From a checkpoint of a small transformer trained on Wikipedia.
Size: MLP 2304 tanh GELU, vocabulary 32768.
Architecture: LayerNorm before each block, learned positions, biases, tied embeddings.
Training: a variant of Muon for these matrices, 501M tokens.
MLP neurons of a small language model. Each row is named by its layer, matrix (down: output weights) and neuron, and shows model dimensions 32-127. Each number is 128 + 24 x the weight over its row's rms, rounded and kept within 0 to 255. Numbers have three digits each.
Before each neuron's rows, "fires before" lists the tokens most often just after its 100 highest values on Wikipedia text that the model never trained on.

fires before: "\n", "\n\n"
L6.down2189:099152142153175112136110140121151113083153097102129178121085110151079157135152124139109135123134115126129083140108152151112166111176176137144125152158140128133092117086096136131096110100131128131152138101173147167179161123120118150193082129126147138099177149147144144113114122157149144107

fires before: "\n", ".", "7 "
L3.down1171:113135113121138140170145119154121095105159089106134114175141101158085129152163151122140103087129115118130165147124138139100135117152091124162078107161147069112134127113140162143102127123161103098126122112162126109126137117145093085171110130121103147191165105089187170141112145142102096135

fires before: ". ", "==", ", ", ".", "to "
L3.down1588:115146136151135145128142112168064126123129097102149136140075114111135161119124119136047163138152120164143076171160121111109100144136124132108143135159122124178130111096132135162111091158142164116176119146097140123104166121115122136132136155130118121104116128125095083133134137130102147110

fires before: "', ", "–", "'", "1 ", "2 "
L6.down144:124100171069103107115132107118133097120083106119177132124166114095128143135084150117100135141104182115106124138141161111128173111156112142143099147131157120171129113129139097105096121109112151097162150126125134136170085119163100166126154118138145167117130118114130109142140153161114110145

fires before: "of ", "to ", "with ", "for ", ", "
L3.down1687:154092132106104125134137118148146126078100111160133098155114185138143163096130101161126131108098143140129123146148146126114099125206160165133108158103123074112107125126091081113172148128138137157122167140168115138121166173107122157106144105091147144184132135138136121124117103124118147121

fires before: ", ", "by ", ". ", ".", "the "
L3.down1956:128149116146123113128169116148122137138107149119120119128122119139117090115142089173132123143134138127119087145139181102155119157103138105139110099111129127152130127092076095166117136127103095118119167125133157181119128139114113141161085119109102102091090082161071099098133158094153101142

fires before: "| ", "\""
L6.down287:081160084123104122115092119133134138122136084136128132151145119105117139100158092122140133121111112133156139162096132101125129120115135145120174136112105150134071157125102132162096127148155135136097147158097147121121169099135131127121091112162109154164126112104136126126097116140155066086

fires before: ", ", "-", "0", "2", "."
L3.down443:121149143149152137140139145163093151129098115124130160122168153153151104150096116130137135150163120133123119114182116120149146101142135118114080121173123151128119121128109111170119162162123130129130131170136148140142110151101141164140119134150135105148127111117104162127107142154139135076

fires before: "of ", "by ", "with ", "to ", "in ", "from "
L6.down2097:130142121088120118136116143114126100136140101144109128153153101133184125080155134135118133132104129138110136177137147117093108101155130117117162119133138165140129136081149151121119115154115110147093105129101082149119136171147089190136102099141103122179167158119100099112104161131111077133

fires before: ", ", ". ", "\" ", "; ", "."
L6.down1194:101087106135127134141143092125128129139118144143146135115135129131154089081141124137123132139175075099131105128155179169096139126131114104148132132090142139138097096120113135123098143142122148143152153131111144140175162077137044155112102137080179128163138103128081171099090149140104110125

fires before: "0", "0 ", "1", "2", "2 ", "1 "
L6.down1322:109098168112109149141136126138152127093138127156131140140154143146126072164124153157127121134126114135104108116151081136154108145124144079133117135130111138154127126125156132129116107136106131143156163142103134139147110136132152122136094129103102151125125144128154164138144168141096104101

fires before: "| ", "|", "."
L3.down26:087106180164119142140113115144117067119107117117177167147113117119153112109164133123109085177144131141151169116126115161126121068116118150127144139150128130175104136164073113151139123153158107151097112130103133153135128135136138108121142117131127116127128079137114142120114094155123117121

fires before: ") ", ")", "). "
L6.down1483:143110152132142147167119128135108106147136114127152116164121155188117164125148149167119103122140141143116143109117123150117184151138133126139108091163142134104127119126089142082108118126171144132074158138149128123097117124117156138128104127111090179155116095110140107144143119140108114126

fires before: ", ", "was ", "is ", "he ", "the ", "to "
L3.down1317:142128154160058157153136107142114111076119071114100147149154159136153085134125122133146115113101125156153084110142110115135117072098114122159132125104105089133140157130114126179138167128172151152155085128103140180103114118136145167133137102083122128118155072148234129121138102144157126127

fires before: "| ", "\n\n", "The ", "\n"
L6.down1946:107089128130145164144126107102120145151139160140137171091137101110105148107113141133116154132136165109117132145131136122077143127165126130136115106120103122109126136171093137121117096125139091095117112104126124107143116122115125124124117106101136110142219134161166175115135108135158136114

fires before: "\n", "|", "| ", ".", "100", "0 "
L3.down1034:090137123091117164110108151122129124106140112119122130149149103120110160138148148143148124134157147104156156125075100142113137131170111097200103137139111080147074105138126127118117154099071159083123143148150113126143157131158147083102143144131158132135125137112120143134128136131126128063

fires before: "| ", "|"
L6.down1146:092173103098166151123073134093129161139148130169128125133106092103156138119143152154126148083117097125122131141158107108108153136154070139113140160153128169091076089122130152160150097126135082161089123124182134113160148156161149128154131131141116161182127072122125106120084124124119161085

fires before: ". ", ".", ", ", "=="
L6.down463:133102105131102128119123096091121160179118150112148124154091122176144169119172178104116111114139132118147136153144134108078187085123103127145112097084095067133140121109099171138105098119135109161151156144120158121115148142155127103156094115096161143135147093095111098088083124151147131147

fires before: "\n\n", "- ", "| ", "=== ", "==", "In "
L3.down1055:116129139129154134152133133143125120098131080072113083117119105137064109109194107140183137117076134104126113146134147116103156170093113114098090103166112119109092112107132136127113149150102091163117126100110136174125150125152121117123122090141165139177143168155140142079133169155135146142

fires before: ") ", ", ", ". ", ".", "), "
L6.down1745:147154095157113130105158115165129132133137147156144105146106142185074134141131115154095101087118167098157155124154076153105133131129145140113171087131150117107153109100129082071082150114121135133094163107102112089127151130158135122124140130109142106113100105126098158122126070152167135181

fires before: "| ", "; ", "1 ", "2 ", "the ", "0 "
L3.down131:072152104131068117144117114091157124106170135122106179122140098146132135103143168142110119130172173150101143130088134121124120131150113110117155147089096121141108124155123119132177122110117177128108121143108139138118118084119137141121110144101135123097145098140085136152091107079133129160